Weights of a small transformer language model: MLP 768 tanh GELU, 5077 steps.
MLP neurons of a small language model. Each row is named by its layer, matrix (up: input weights) and neuron, and shows model dimensions 64-191. Each number is 128 + 32 x the weight over its row's rms, rounded and kept within 0 to 255.
After each neuron's rows, "fires after" lists the tokens most often just before its 100 highest values on Wikipedia text that the model never trained on.

L8.up20 [ 88  92 104 139 140 101 175 123  26 104 204 118 201 138 159 147 119 108  93 140 158 124 167 160  98 130  81 147 132 136 186 107 207 145  59 148 100 134  56 112 135  76 133 107 138 112 184 143 120  92 134 162 189 123 152 123 174 124  91 121 129 149 116 120 139 141  91 136  90 106 134  80  84 116 123 121 169 103 138 137 154 121  87 103 142  95 129 117 115 128 126 136  89 146 133 117 121 154 111 139 135 107 150 144 165 198 121 116  98 136 138 144 132 119  92 137 119  86 115 144 100  80  98 125 107 166 169 154]
fires after: "b", "w", "j", "av", "9"

L6.up584 [116 147 170 164 120 146 153 149 149 140  46 121 133 147 177 140 126 144 149 125  68 109 135 110  78 159  89 129 103  87 125 110 132  49  51  66 113  78 125  90 174  94 122 130 148 104 112 138 123 130 114 148 155  53 140 114 155 152 124  46 157 142 163 140 126 209 181 171 104 100 177 156 160 180  76 166 160  79 115 131 162 121 101 101 126 133 134  81 135  85 169 151 131 163 120 104 120 117  60 106 171 139  99 118 148 117 127 113 138 106 166 112 157 124  73 153 136 112  71 156 159 132 127 134 184 116 118  85]
fires after: " l", " T", "itt", " Sh", " sl", " W"

L9.up473 [ 59  96 143 152 183 113 190 102 108  88 105 154  84 117 103 156 174 100 167 140 137 170  88 131  79 131 136 100 131 147 111  81 142  86 105 112 116  80 139  85 137  92 142 141 115 146 133 101 111  88  82 144 103 131 156 135 128 150 166 129 182 164  98 110 146 128 133 143 155  95 169 123 103 134 130 166 133  79 157 179 126 133 174 152 146  83 191 134 112 128 177 156 174  98 179 126 120 155 119 156  96 113 109  88 143 153 168 129  81 144 120 126 144  71  72 147 153 193  93 154 141 141 123  63  84 147 150  79]
fires after: " |", " K"

L9.up188 [ 73 178 129 160 157 130 140 147 143  87 143 167  96 131  75 148 104 154 118 106  95 133  80 154 105 132 157 132 200  65 119 118 161  88 127 137 105 142 194 119 161  80 116 110 103 182 178  71 139 102 123 127 189 162 109 128 182 111 129  77 176 121 130  93 141 155  96 172 146 156 151 105 181 113  53 115  88 125 114 126 119  95 155 118 136 146 155 203 147 134 135 109 124 129 133  92  98 133  79 121 153 115 147 183 104 188 127 160 114 193 137 117 127 104  76 107 179  94 193 213 114 104 149 110 111 101 105 164]
fires after: " T", " t", "er", " L", " d"

L6.up129 [ 97 183  94 135 165 100 186 151 104 101  72 133  81 146  99 108  88 181 121 131 207 149 107 150 135 135 114 106 142 100 102 141 115 102 151  91 119 109 127 141 151 135  57 165 114 130  84  85 134 102 168 119 110 127 129 105 196 131 113 120 150 108 159 151  71 175 133  60  83 137 146  80 128  95 127 113 180 165 101 165 139 152 169 114 162  89 172  94  96 113 139 139 121  93 117 128 136 118 126  65 101 159 123 122 157 156 104  87 171 144 166 138 155  14 109 167 120 112 148 151 139  70 105 133 125 186 116 133]
fires after: " con", " c", ",", " was", " em", " to"

L6.up13 [ 81 157  86 193 171 118 171  80 162 140 180 109 153 120 115 114 102 111 130 131 209 109 116  99 138 135  68 113 141 102 116 131 148  71 106 121  84 141 151 191 121 129  94 137 100 133 107 186 157 141 158 179 153 159  99 178 106 132  39 145 208 162 147 150 139 130 130 179 132 127 137 100 134 139 143 153 156  85 112 125 127  98 178  93 204  78  93 137 137 144 142 100  98  96 134 175 104 117  53 167 145 160 131 126  85 158  56 140 155 131 145 109  78 138 146 122 103 145 132 130 162  67  96 141 141 164 152  64]
fires after: " h", "he", "e", " H", " y", "h"

L3.up68 [109 191 131 126 117 145 155  33 109 146 170 115  85 183 102 124 114 175 116 140 128 106  98 137 141  99 110  92 131 136 162 161  76  95 105 203 148 202 121 133 122 108 136 134 116 123 118 107 130  67  93  91 154 130 130  94 164  96  48 144 205  91 132 176 109 147  85 150  95 148 117 157 138 114 158 107 163 119 131 132 126 190 149  90 165 116 151 112  97 110 125 137 133 133 165 147 142 149 148 119  97  87 174  96 155 240 118 171 127 188 127  93 113  53 128 129 125 125 159 129 157 129 109 133 115 174 137  95]
fires after: " |", " m", " c", ".", "1", " ft"

L8.up487 [157  92  50 146 126  87 147 128 130 159 126  77 157 145 101 173 160  94 137 101 148 130  85 111 109 161 133 125 145 144 170  90 122 126 141 110 167  93 125  88 117  53 142 191 151  92 142 168 161  83 210 163 119 125 129 150 103 126  91 157 142 109 162 118 155 217 127 110  81  95 149 112 133 124 181 138  89 148 108 131 225 168 121  82 167 120 127 105  95 127 139 131 157  71  85 145  86 138 126 149 175 152 125 111 118  68  54 208 146 151 131 103 129 159 102 139 135  92 143 110 101 144 103 148 165 149 172 152]
fires after: ".", "==", "\n", "\".", ".\""

L8.up323 [ 70  82 159 136 108 179 172 177  83  82 106 128 171 141 162  59 107 182 137 147 155 116 124 124 183 141 102 113 137 115  93 124 102  85  83 128 110 154 146  69 131  75 138 148 131 184 109 120 135 135 103 107 176 110 133 134 164 127 127 148 140 116  78 129 109 133 173 116  56 138 181  72 129  85 134 117 170  84 104 127 162 109 126 129 159 125 144  99 101  91 191 176 175 123  91 162 141 207 138 151 114 175 135 102 119 175 118  87  62 164 138 128 127  82 141 150 149 125 141  88 128  87 119  90  65 100 109  85]
fires after: " |", " the", " con", " pr", " at"

L8.up485 [104 129 158 123 148  86 153 177 164 110 155  94 154 128 131 113 155 133 142 118 178 115 124 139 156 117 118 122 135  89 157 153  81 145 101 110 185 149 103 150 150 140 112 175  79 128 152  78 149  91 110 116 122 118 116 119  98 125 132 100 153 120  88 109  62  96 120 131 138  71 121 186 171 155  98 186 138 113  97 187 104 123  69 135 131  96 144 111 125 178 143 166  59 187 129 139 114 110 184  85 138 174 105 117 127 130 108 131  34 128 120 186  89 131 102 139 124  89 127 120 112 190  94 121 138 122  91 121]
fires after: " v", "\"", "os", " V", "a", "v"

L6.up201 [135 151  63 141 112 121 148 129 118  85  92 132 158  96 139 132 140 116 181 136  83  94 114 112 183 129 147 151 143 144 156 137 130 143 124  99 172 112 155 100  47  70 101 122 175 172  93  94 178 115 161 117 126 121 106  72 159  54  61 129 105 180 142 149 106 183  74 105  97 111 112  57 136 100 163 105 132 153 159 171 132 168 149 110 116 127 182 185 124 132 166 134  50 130 118 133 146 150 128 123  82 115 155 140 148 150 118 166 141 155 143  95 116  86 121  90 134 120  49 160 133 119  78 109 107 173 124  71]
fires after: " b", " g", " C", "C", "P", " sp"

L9.up95 [ 65 156 102 128 119 162 122 153 111 138 167 139 101 152 103 137 129 135 128 118 104 103  73  95 166 160 163 138 128 119  98 163 186 129 107 175 150 183 164 121  94  94  82  88 194 145 174  62 149  97 104 191 138 195 104 175 128 136  98  75 121 116 152 130  87 155 112 154 110 169 121 136 109  90  82 110 144 134 110 150 116 174 175 101 149 113 149 111 142  90 149 168  91 119  97 161 109 119  75 150  81 122 111 120 152 105 128 164 120 102 134 140 131 117  82 122 124 142 106 145 105  73 143 141  99 129 154 110]
fires after: " C", " c", " d", " T", " D"

L8.up697 [101 129 160 128 115 121 130 107  58 104 133 113 210 129  92 132 126  88 111 133 155 116 125 125 137 106 111 156 154  59 158  69 119 112 136 102 131  84  63 174 184 125 133 149 134 136  82  78 156 113  99 185 174 157 125 144 156 143 146 127 112 135  80 134  91 124 141 161 116 107 177  99 154 147 172  71 179 162 184 172 135 173  93 146  92 196 194 113 147 135 151  53 112 133 124 166 116 152 138 110 183 176 116 137 107 184 103 123 112 171 142  99 107  57  62 105  93  97  70 127 159 122 128 144 137 145  92  88]
fires after: "em", "ud", " ch", "im", " cl", " mov"

L6.up570 [155  90 131  88 179 134 108 194 130 159  75  46 160 139 108 111 151 108 165 147 127  95 117 100  74 113 123  59 188 111 166 166  70 135 141  47 144  84 123 150 158 121 127 177 153 148  64 131 155  85 133 124 168 107 160 165 206  86 112 128 134  99 136 141 117 156 159  94  72 112 165 105 139 119 102 132 137 121 117 170 138 134 152  87 145  82  61 119 147 102 158 120 160 112  91  94 141 166  75 205 116 158 129 133 146 120  67 141 103 106 134 132 112  73  76 123 150 128 100 136 157 110 127 145 105 157 152 123]
fires after: " |", ";"

L8.up686 [136 107 151 131 137 136  99 101 135  84 164  55  97 147 148 117 161 160 177 154 113 136  84 164 117 124 175 161  98 136 162 160 155 123  67 116 112 132 133 155 169 154 123 119 121 103 126  34 149  97 149 139 106  77 123 157 151  87 120 145 168 138 142  76  96 106 104  97 118  71 123 121  51 111 101 206 122  61 136 134 166 124 103  81 162  43 137 149 148 131 159 101 161 171 178 144 109 153  53 131  98 133 132 128 117 102  73 132  94 161 163 112  80 159 127 167  82 130  91  96  96 126  90 168  82 120 127 123]
fires after: "N", "o", "i", "a", "in", "\""

L8.up757 [151 163 120 111 102 105 136 131 121 122  80  99 204 137 139 186  99 124  83 136  78 111  98 141 145 126 123 139 192 133 131 104 120 144 104 117 159 121  98 118 145 107 104  80 129 137  99  90 156 122 101 123 142 109 134 140 146 146  75  84 157 163  71 111  89 143 165  92 108 100 195 132 136  62 160  98 149  80 174 175 221 107 101  99  86 143 114 125 145 104 164  94 144  93  86 169  86 111 117 139 190 111 142 160 107 177 132 146 108 151 153 163  95  92  90  98 165 140 181 151 132  75 121 103  96 129 113 175]
fires after: " contin", " ch", " mov", "ed", " place"

L8.up590 [114 140  71 128 158 124 144 161 121  94 117 169 165 143  97 131 184 130 193 119 132 122 152 100  36 101 155 125 143 135 159 154 114 144 142 132 108 112 154 183 146 108 110 101 128 158 134 103 161  72 155 120 147 134 136 144 137 135 152 115 156  91 132 163 126 111 159 131 124 146  69 107 137  61 122 115  90  60 105  96 138 217 159 108 108  85  90 153  93 109 121 163 158 181 105 109  49 164 104 129 134 103  97 136 105 191  99 123  99 138 137 128  92  79 133 127 165 130 131 149 166 101  49 137 105 199 122  85]
fires after: " |", " g", " j", "i", " z", "fl"

L8.up120 [138 176 117 145  91 168 126  98  99 140  92 147 114 112 141 117 110  97 153 150 131 153  91  83  73 155 149 153 160 112  82 145 133  82 118 154 123 156 136 144 131 126 129 144 152 184 108 117  79  98 104 101 110 150 145 100 148 182 139 137 113  93 118 133  98 178 177 158 130  92 152 184 138 175 167 110 183  88  53 115 138 101 135 118 160 121 157  91 138  70 152 188 137 146 112 139  83 162 140  53 114  87 115 148  94  91 153 146  91 180 156 153 127 143 110 147 149 143  78 119 127  47 126  69 104 123 141  10]
fires after: " |", ":", " a", " on", "."

L8.up122 [125 193 143 204 151 143 115 187  96 134 121 138 128 159  84 136  49 163 113  88 122 170  83  97 170 134 146 167 130 100 129 148 103  92 169 130 106 159 156 147 162 103  92 104 108 136 129 128 147 112 143 146 121 181 126 118 107 133 170 182 146  90  75 166  96 144 220 147  90 132 117 119 113 183 155  80 110 145  61  77 150 165 172 141  93  88  78 103  91 150 127 106  93 118 115 194 114 176 113 126 136 130 116 172 132 122 124 161 127 156 149  83  87 102  92 124 142 107 126 129 152 118 118  84 175 118 159  85]
fires after: " sc", " c", " att", " gr", " co", "oc"

L2.up656 [152 227 113 143  73 193 103 103 191 125 161 122 102 166  98 128 126 139 130  62 150 121 126 120 124 118 227 158 124 185 154 102 141  89 157 154 138 138 133 136  93 130 120  63 129 156  85 136 114 117 128  93 123 153  90 124  98 131  49 141  95 140 107 125  99 183 177 126  99 140 120 145 167 185 129  99 109 108 132 110 104 175 125 106 102 139 123 157 115 105 138 105  75 178  97 175 149 155 120  29 164 179 157  97 150  38 116 197 110 103 143 157 100 133 114 134 125 116 107 134 171 110 148 152 153 112 152 117]
fires after: "\n", ".", "==="

L6.up412 [165 100 103 147 148  92 114  71 149 115 103  67 152 149 118 204 115 101 117 132 158 154 126  49  92 197 107  63  95 121 139 112 162 134 107  68 160  94 175 138 125 100 157 123 169 126 136 137 116 109 205 148 162 146 178 123 133 139  57 142 111 148  81 138 140 111 154 130 124  91 137 139 198 111  56 131 118 144  95 135 173 150 176  71 181 118 143 106 132 115 136 201 175 208 109 106  97 140 113 181 142  80 124  77  91 115  90  98  77 108 113 108 122  96 157 136 132 113 116 130 162 116 138  90 144 148 172 110]
fires after: " |", " N", " G"

L8.up728 [126 171  83 123 126 141 120  99  65  88 152 110  99  89 152 114  88  84 152 192 138  85 137 134 138 120  80  91 107 129 173  82 120 110  91 172 103 177 123  92 142 128 113 121 154 106  94 143 147 108 180 137 129 140  98 144 181 103  71 221 190 137 163 156 158 151  87 127 105  93 103  81  80  92 193 134 155  60 143 101 127 181 212 135  88 168  93 151 111  82 125 125  66  84 160 129 101 157  92 146 156  81 181 123 181 172 114 184 124 171 130 105 150 114 140 160 105 146  94 129 126 108 101 116 118 156 151  95]
fires after: "e", "o", "w", "ru", "h", "re"

L8.up146 [106 127  57 142 123 166  60 139 113 117 140 148  97 119  51 160 117 150 115 175 141 136  76 108 121 116 141 170 127 127  92  96 118  68 175 129 115 134 138 148 111 159 184 134 125 140 129  97 106 113 137 110  84 152 112 141 121 156 150 148 154 159 160 149 116 201 130 111 118 110 128 137 163 129 132 163 113 138 128 113  77 180 101 133  76 134  96 142 148  90 132 102  70  90 152 190  89 151  80  84 125 186 158 178 122 121 121 135  98 149 129  96 183  98 147  81 152 115 136 167 187 136 158  56  98 146 110  77]
fires after: " att", " ac", "c", "t", " sc", "sc"

L9.up449 [125  99  93 153 114 164 160  95 105  58 130 157 147 171 110 112 122 128  74  91 129 111  37 115 169 128 113 110 125  81 157 123 177 119  48 164 157 144 153 127 106  89 109 138  62 144 133 182 134 123 128 141 144 161 132 108 130 165  89  98 121 121 136  94 175 112 149 102 118 101 145 101  63  92 103 133  95 124  92 138 110 176 193  73 188  53  86 100 165  81 131 183 104 116 158 155  99  88  90 159  87 133 122 135 182  93 136  94 158 105 144 113 123  73 128  84 173 123  43 194  82  48 123 103 140 137 161 135]
fires after: " B", " P", " M", " |", "P", " V"

L9.up414 [118 113 151 145 171 120 145 119  99 179 131  77  90 130 152 143 143 137 118 164 143 156 106 121  98 151 127 120 184  99 123 148 151 138  72 139 156 145 132 126  98 110 116 189 120 176 156 128 155  82 163 131 145 130 164 120 135 131 126 118  92  62  99 131 122  50 151 102  76 122 158 135 142 124 155 159 156 131 189 132 130 142 138 155 125  95 101 162 156  54 161 129  94 101 138 175 109  78 132 114 120 156 181 192 138 168  84 255  73 126 129 108  42 136 103 133 139  74  67 156 170  61 136 122 100 151 138  51]
fires after: "\n", ",", " in", " the", " of"

L6.up179 [112 159 124 138 130 188 146 134  62  99 124 144  76 186 125 107 135 164 141 128 147 161  74 116 167 134 131  98 167 105 159 134 188 174 107 144 158 126 139 115  96  99  90 194  94 119  62  78 146  90 133 100 147 155 122  71 137 111 125 150 148  86 115 117  98 149  66 198 123 113 132  95 147 114 167 126 130 176 151 116 132 201 128 118  95  70 176 172 122 102 149 106 124 129 182  93 148 129 137 142 119 156 136 112 145 128  65 153 116 136 115 125 136 105 125 113 116 120 131 132  95 110 153 125 129 239 145  85]
fires after: "A", "S", "G", "C", "P", "T"

L8.up200 [123 135  70 163 135 133 143 140 100  83 117 147 158  92 116  87 126  96 160 155 169  80  96  90 138 150 177  83  67 100 179 117 125 107 151 101 113 152 161  89 112 102 115 147  77 129  88 132 151  77 176 104 129 112 136 159 145 133 124 146 173 101 159 207  71 138 173 127 138 116  80  98 139 131  55 214 148 129 157 147 102  92 167 124 106 104  89  82  88 130 108 152 110 155 119 166 101 110 108 115 112 108 102 119  92 222 192 175 117 139 170  94 126  92 121 121 114 101 153 159 141 112 138 170 138 151 131 114]
fires after: " e", " re", "re", " co", " de"

L6.up219 [116  97  55 135 106 137 128 142 140 123  75  70 166 165 104 159  88 174 150 162 111 137  94  39 178 118 148 147 100  89 132 128 135  78 110 135 137 123 161  95  76 142   0 111  70 162  80  96 139 116 180 148  87 199 104 117 151 154 102 138 112 162 145 103  95 138 135 134 143 116 159  48 117 123 128 142 157 148  86 131 152 186 155 131 120 107 123  84  90 150 154 148  93 107  75 106 100 153  98 139  55 182 113 149 150 112 125  89 135 158 171 101 101 118 109 118 138  89  67 157 129 128  89 136  99 145 179 102]
fires after: " c", " D", " C", "c", " co"

L6.up378 [187 128 108  99 100  94 103  76 171  88 147  52 127 156 105  43  93 149 133 110 163 163 105  99 109 123 102  72 138 144 165  84 126 138 128  84 189 110  76 149 140  94 132 109 146 117 172 109 131 110 139  98 143 114 168 160 165  95  44 164 126 116  72 122 166 158 112  97 117 110 164 139 126 134  71  70 156 124 117 150 128 197 118 111 162 116 140  88 195 101 183 147 177 188 118 158 147  95 126 110 126  88  92 110  90 149 117 141  34 155 116  74 137 109 130 143 169 175 154 118 180  95 155 127  89 113 159 123]
fires after: " |", ";", " ", "1", "ge", "2"

L8.up667 [137  81 107 158 147 133 102 153 133 104 175  66 115 159 117  85 140  59 172 112 148 111  79 152 150 228  84 132 193  70 140 143 127 111 137 161 141 116 140 129 142  88 144 152 110 133 139  93 109 105 141 137 139 184 101 122 133 133 116 161 147  71 124  84 159 174 217 129 113  78 133 112 180 137 146 100 149 118 175 156 210 168  95 187 170 161  84 120 141 121 145 139  83 131 160 182  78 165 134 130 121 112  79 115  58 127 123 121 143 139 134 105 164 117  86 158 134  70 130 150 106 129  59 161 106 132 183 109]
fires after: ".", "\".", ".\"", " ="

L9.up218 [ 76 105 124 194 139 190 162 148 124  87  48 115 138 118 105  88 116 117 189 167 134 157  84 117 129 123 134  74  85 149  90 159  88  83 118 131 161  95 164 118 126 108 114 168 100 116 145  50 105  34 151 100 134 148  98 125 162 131 144 129 126 144 122 111 113  81 132 109  71 108 162 148 115 155 140 131  87  83 138 103 103 160 137 118 129 102 199 165 122 129 146 171 107  98 151 117 104 124 183 108 145  91 135 137 118 122 124 129 148 124 171  73 151 121  76 107 107 104 103 161 122  73 104 121 124 104 176 168]
fires after: " de", " C", " p", " P", " c", " con"

L6.up137 [136 155 140 121  92 135 175 142 123 181 118 137 169 129  87 114  91 136  91  79  93 163 130 127 100 169 121 114 155  85 113  57 185 154  97 121 171 102 116  49 121 143 119 151 112  92 112 156 156 142 126 170 172 120  86 116  81 100 123  75  95 120  65  93 103 151  98 154 132 103 144 160 188  90 145 133 208 128  59 121 194  91 117 168 117 164 127 127 171 169 134 118  71 155 144 156 125 100 108 103 153 126 149 167 137  92 121 109 136  85 133 114  82  94  89  81 121 139  53 143 105 131 129 168 184 173 109 160]
fires after: "idd", " M", " Ch", "M", " A", " Pol"

L3.up240 [178 179  81 159 154 130 153  89 102 118 170  64 143 112 101 127 122 147 115 167 167 120  90 131 136 115 150 140 156 113 119  72  91 103 165 191 125 191 106 136 106 159  83  96  98 166 124  89 145 112 138  85  88 205 100 134  77 138  74 188 181 141  41 104  60 118  84 145 135 140 154 172 163  91 132 143 116 122 152  92  89 137 137 113 143 168 139 145 100 104 127 100  92 127 167 164 128 157 101 100 115 143 160  91 125 130  90 165 126 138 139  48  80 117  93 129 187 140 171 121 153 119 115 125  96 170 166 147]
fires after: ".", ")."

L6.up409 [119 136 139 106 134 155 142 128  92 134  94 173 111 232 100  99 136 162 148 145  72 167 103 125 145  94 117 124  79  68 148 153 169 146 108 136 134  89 172  94  95  84  40 174 123 155  65  93 166 141 134  91  83 166 133 115 109 108 130 104 107 138 163 132 142 100 129 167 135 113  97 110 129  91 156 187  98 110 129 109 149 218 161  98 114  53 148 177 168 127 129 141 123  79 126 125 124  96  94 164  81 162 110 154 133  77  93 122 108 149 124 164 119 119 135 109 136 146 104 133  91 160 149 129 129 190 136 123]
fires after: "A", " C", " D", " K", " V"

L8.up396 [106 107  88 202 152 187  87 130 126 165  94  80 121 136 153 132 156 128 143 191 151 180 122 117  92 115 191 103 155 184 112 132  90 103 172 143 148 151 147  89  93 128 139 151 124 137  83  95 103 145 153  96 153  81 107 224 113  87  96 104 159 141  87 159 140 117 177  98  72  80 171 116 133  71 123 145 195 134  58 138 155 112 145 102 173 107 108 129 131  99 186 150 129 134  78 139 116 190 109 136 121  61  94 197 122 107 131 108 118 117 143 109  71 150 159 162 131 134 157 155 131 121 195 131 161 128 176 181]
fires after: " on", "un", "+", "-", "ut", "ro"

L8.up90 [107 100  93 137 127 111 184 140 108 142 117 137 135  77 129 146 136 133 126  60 148 158 108 130  61 192 115 147 227 152 114 135 133 139 135 153 172 119  87 150 156  93 160 145 132 125 157 140 100 161 165 181 175 128 131 168 158 118 112 105 187 115 167 103 103 146  86 140  93  79  94 103  99  14 126 153 201 111 145  82 136 143 152 120 146  97 125 155 145 113 138 111  89 145  78  90 124 188 127 111 114 117  81 134  62 126 161 149 125  86 140 113  90  54 128  87 140 141 146 170 138 103 111 168 132 176 123 149]
fires after: "b", "ath", "ang", " T", "f", "j"

L9.up90 [176 145 138 128 142 145 143 131  91 144 138  88 146 179  73  96 123  99 145 126  84 155  86  96  27 143 164 154 176 140  89 141 126  64  92 171  91  94 126 119 140 109 117 103 160 134 174  91  31 108 112 101 139 112 106 131 205 160 114 111 159  99 126 122 121 118 143 155  86 122 129 187 121 175 148 145 154 169 122 105 107 107 125 125 165 110 140 158 107 121 155 157 168  99 163 103 135 171 125  65 138  68 131  90  50 133 163  96  83 156 147  91  92 112 104 192 164 159 179 133 165 121 118  62  89 137 127 123]
fires after: " |", " was", "):", ":", "ately"

L9.up735 [ 86 197 107 131  97 132 145 129  86 162 153 149 169 128 119 140 109 182 112  61 145 171  96 126 107 174 122 127 180 134 109 118 161 118 163 186 216 109 129  80 149 116 132 141 103 150 128  71 155 119 106 189 139 185 121 122 145 167 126  81 108 156  93 115 103 104 116  70 110 132 130 121 100 152  99 154  98  59 163  87 147 120 144  96 220  92  74 114 141 106 108 132 124 144 130 172 125 132 120 117 123  68 132 166 146 149  82 106 111 131 112 172 116 114 109 121 124 124  60 132 163 100  88 104 123 149 153 196]
fires after: " M", " comm", " m", " Pol", "ong", " p"

L8.up476 [129 173 146 101 120 169  98 103 136 108 108 123 136 108  78 130 125  96  77 132 102 126 129  78 188 102 178 125 143 107  82 133  87 136 121 112 152 156  61 104 148  78 130 100 136 159 116 130 162 143 215 158 141 206 130 190 104  84 119  94 135  91 164 164 125 110 161 146  69 131 118 138 154 133 133  88 134  99 116 164 158 147 181 107 114 111 164 127 209 136 136 102  86  92  59 139 154 121 135 140 167 148 141 127 131 143 108 131 111 186 157 110 109 109  98 113 190 128 124 128 130 156 136 149 161 148 142 155]
fires after: " man", "ud", " sur", " ch", " stud", "-"

L8.up27 [102 120 142 157 119 115 136 123 139 179 131 124 193 142  80 102 115 168 163  69 125 108  97 174 127 146  86  99 157 107 130 109 160 128 115 118 146 135  83  51  79  58 152 166 137 118  73  97 141 118 140 178 199  80 150 180 111 123 126 142 123  88  89 120 150 150 109  63 114 112 145 158 119 101 137 147  86 165  97 139 127 143 148  98 173  94  78 130  92 102 111  89 118  93  86 189  69 185 131 107 148 115  67 136 143  91 133  87 144 161 137 151 137 124 130 125 118 151 128  98 175 139 111 147 124 128 182 134]
fires after: ".", "\".", ".\"", " through", ")."

L6.up366 [ 99 186  79 121 128 162 149 124 146 141 140 130 148 109 118  94 138 115 141  96 214 140 123 112 124 148 186 155 142  91 155 117  86 104 121  97 125 157 147  96  73 102  91  96 110 122  82 131 143 105 196  48  62 144 118 142 145 156 119 141 100  70 107 161 130 108 112 103 115 122 186  81  92 157 117 104  64 157 110 132 104 136 193  48 105 165  87 136  97  69 142 143 141 119 150 123 115 133 124 112 106 182 129 155 139 167 131 168 130 151 157  64 127 143  77 102 138  77 122 144 111  93 169  69 182 141 183  91]
fires after: " re", " Re", " Le", "le", " de", " e"

L8.up112 [127 115 110 125 128 134 121 103  42 121 124  77 113 109 146  87 106 116 146  75 140 137  97 122  80  95 195 178 126 116  90 133 178 103 149 155 169 113 109 164 147 153 109 174  86 142  83  84  83  76 140  90 117 226 161 124 162 155 143 147 121  47 150 153 129 102 122  90  51 106 159 134  96 109 112 133  66 115 136 185 158 198 148 110 126 112 106 112  96 103 130 169  91 106 135 117  97 154 177 154 129 152 129 103 117 100 100 111 134 167 156 100 135 151 150  77  99  71 117 132  81  90 143  84 152 145 185 148]
fires after: " con", "c", " ad", " p", " Con", " comp"

L6.up336 [122 158 140 110 141  97 169  90 135 146 116 109 137 151 116 124  99  88  91 142 118 176  88 149 105 175  77  79 102 110 163  95 197  92  92 146 165 115 156 110 132 117 126 112 105 145 120 199 138 103  90 144 161  91 124 129 185 121 161 146 142  84  65 123  91 152 119 111  60 117 192 156 148 147  96 188  71 138 126 114 114 131 137 116 167 182 119 150 171  77 159 119 138 100 166 186 132 180 156 154  60 128 140 208 109 195 158 172  97 152 150  92 124 104  57 113 150  93  58 103 146 137 154 136 147 165 116  77]
fires after: " =", "\n", " F", " and", " the"

L8.up754 [ 94  93  99  96 133 205 161 203  87 147  49 122 131 121 144 131 127 126 127  80 146 172  92 149 144 117 112 159 161 117 108 120 114 142  30 124 143 152 194  83 121 109 113 131 109 145 126 143 187 125 147 126  81 122 115 105 180 118  91 126 136  88 112 170 131  69 112 126 108  97 123  97  92 112 149 184  69 106  95 128 104 159 130 155 149  91 119 173 179 102 154 131 114 164 123 110  94  98 126 137  56 203 100 165 144  81  73 144 146  73 111 142 127 128 129 137  89 114 105 158 160 126 130 130 156 168 120 123]
fires after: " P", "A", " U", " O", " E", " V"

L8.up192 [133 161 116 121  98 106 164 144  79 119 131 145  92 113 114 142 155 111 122 124 161 157 150 141 109 129 117  99 139 128 162  90 178  79 101  70 144 158  86  64  94 169 129 109 180 154  44  85 113  62 150  94 190 131 112 116 171 153 116  96 174 108 155 147 121 106 155 148 127  85 157 131 153 133 186 128  82 104 105 192 164 117 128 139  76 113 154 143 152 146 145 118 116 148 126 132 102 170 107 103 116  98 118 158  88 207  96  66 116 198 152 143 138  61 173 143 149 106 112 123 101 170  98 137 134 114 145 134]
fires after: "-", " st", " St", "W", " b"

L8.up669 [ 82 204 122 176 137 120 186  88 142 122 127  96 137  88 128 107 122 112  80 158  73 159  61 120 109 131 180 126 112 100 152 180 164 120 129 156 157 100  77 138 119 118 106 170  25 135 170 103 185 159 111 139 156 188 149 146 138 124  78 132 137 133 113 127 105 150 105 204 128 111 137  95  94 104 165 147 159 154 155 184 133 150 132 108 144 142 160 112 156 102 125  89 142 122 118 134  88 162  82 142 113 165 113 157 108 118 140 117  74 106 153  70  53  78  93  99 145  98  99 139 115 100 128  85 127 151 132 119]
fires after: " as", " Ch", " ch", " B", " M", " O"

L9.up187 [147 130 101 141 114 145 177 156  84 144 136 100 174 112 131 105 135 136 114 137  80 127 133 121  91 126 139 162 119 124 109 161 170  79 141 168 148 180 153 138 135 155 107 168  56 114 139  71 124 141 133 172 187 145 165 118 165 108 119 123 134 102 102 117  99 139  82 201 168 146 138 100 175 123 126 134 177 101 122 148 133 139  90  98 143 120 108 197 136  73  98 115  72 117 107 127 148 129  56 123 116 156 111 135 123 104 110 147 122 171 145 184  70 124 119  43 116 105  95 141 195  46 127 139 157 164 104 151]
fires after: " h", " m", " c", " g", " G", " M"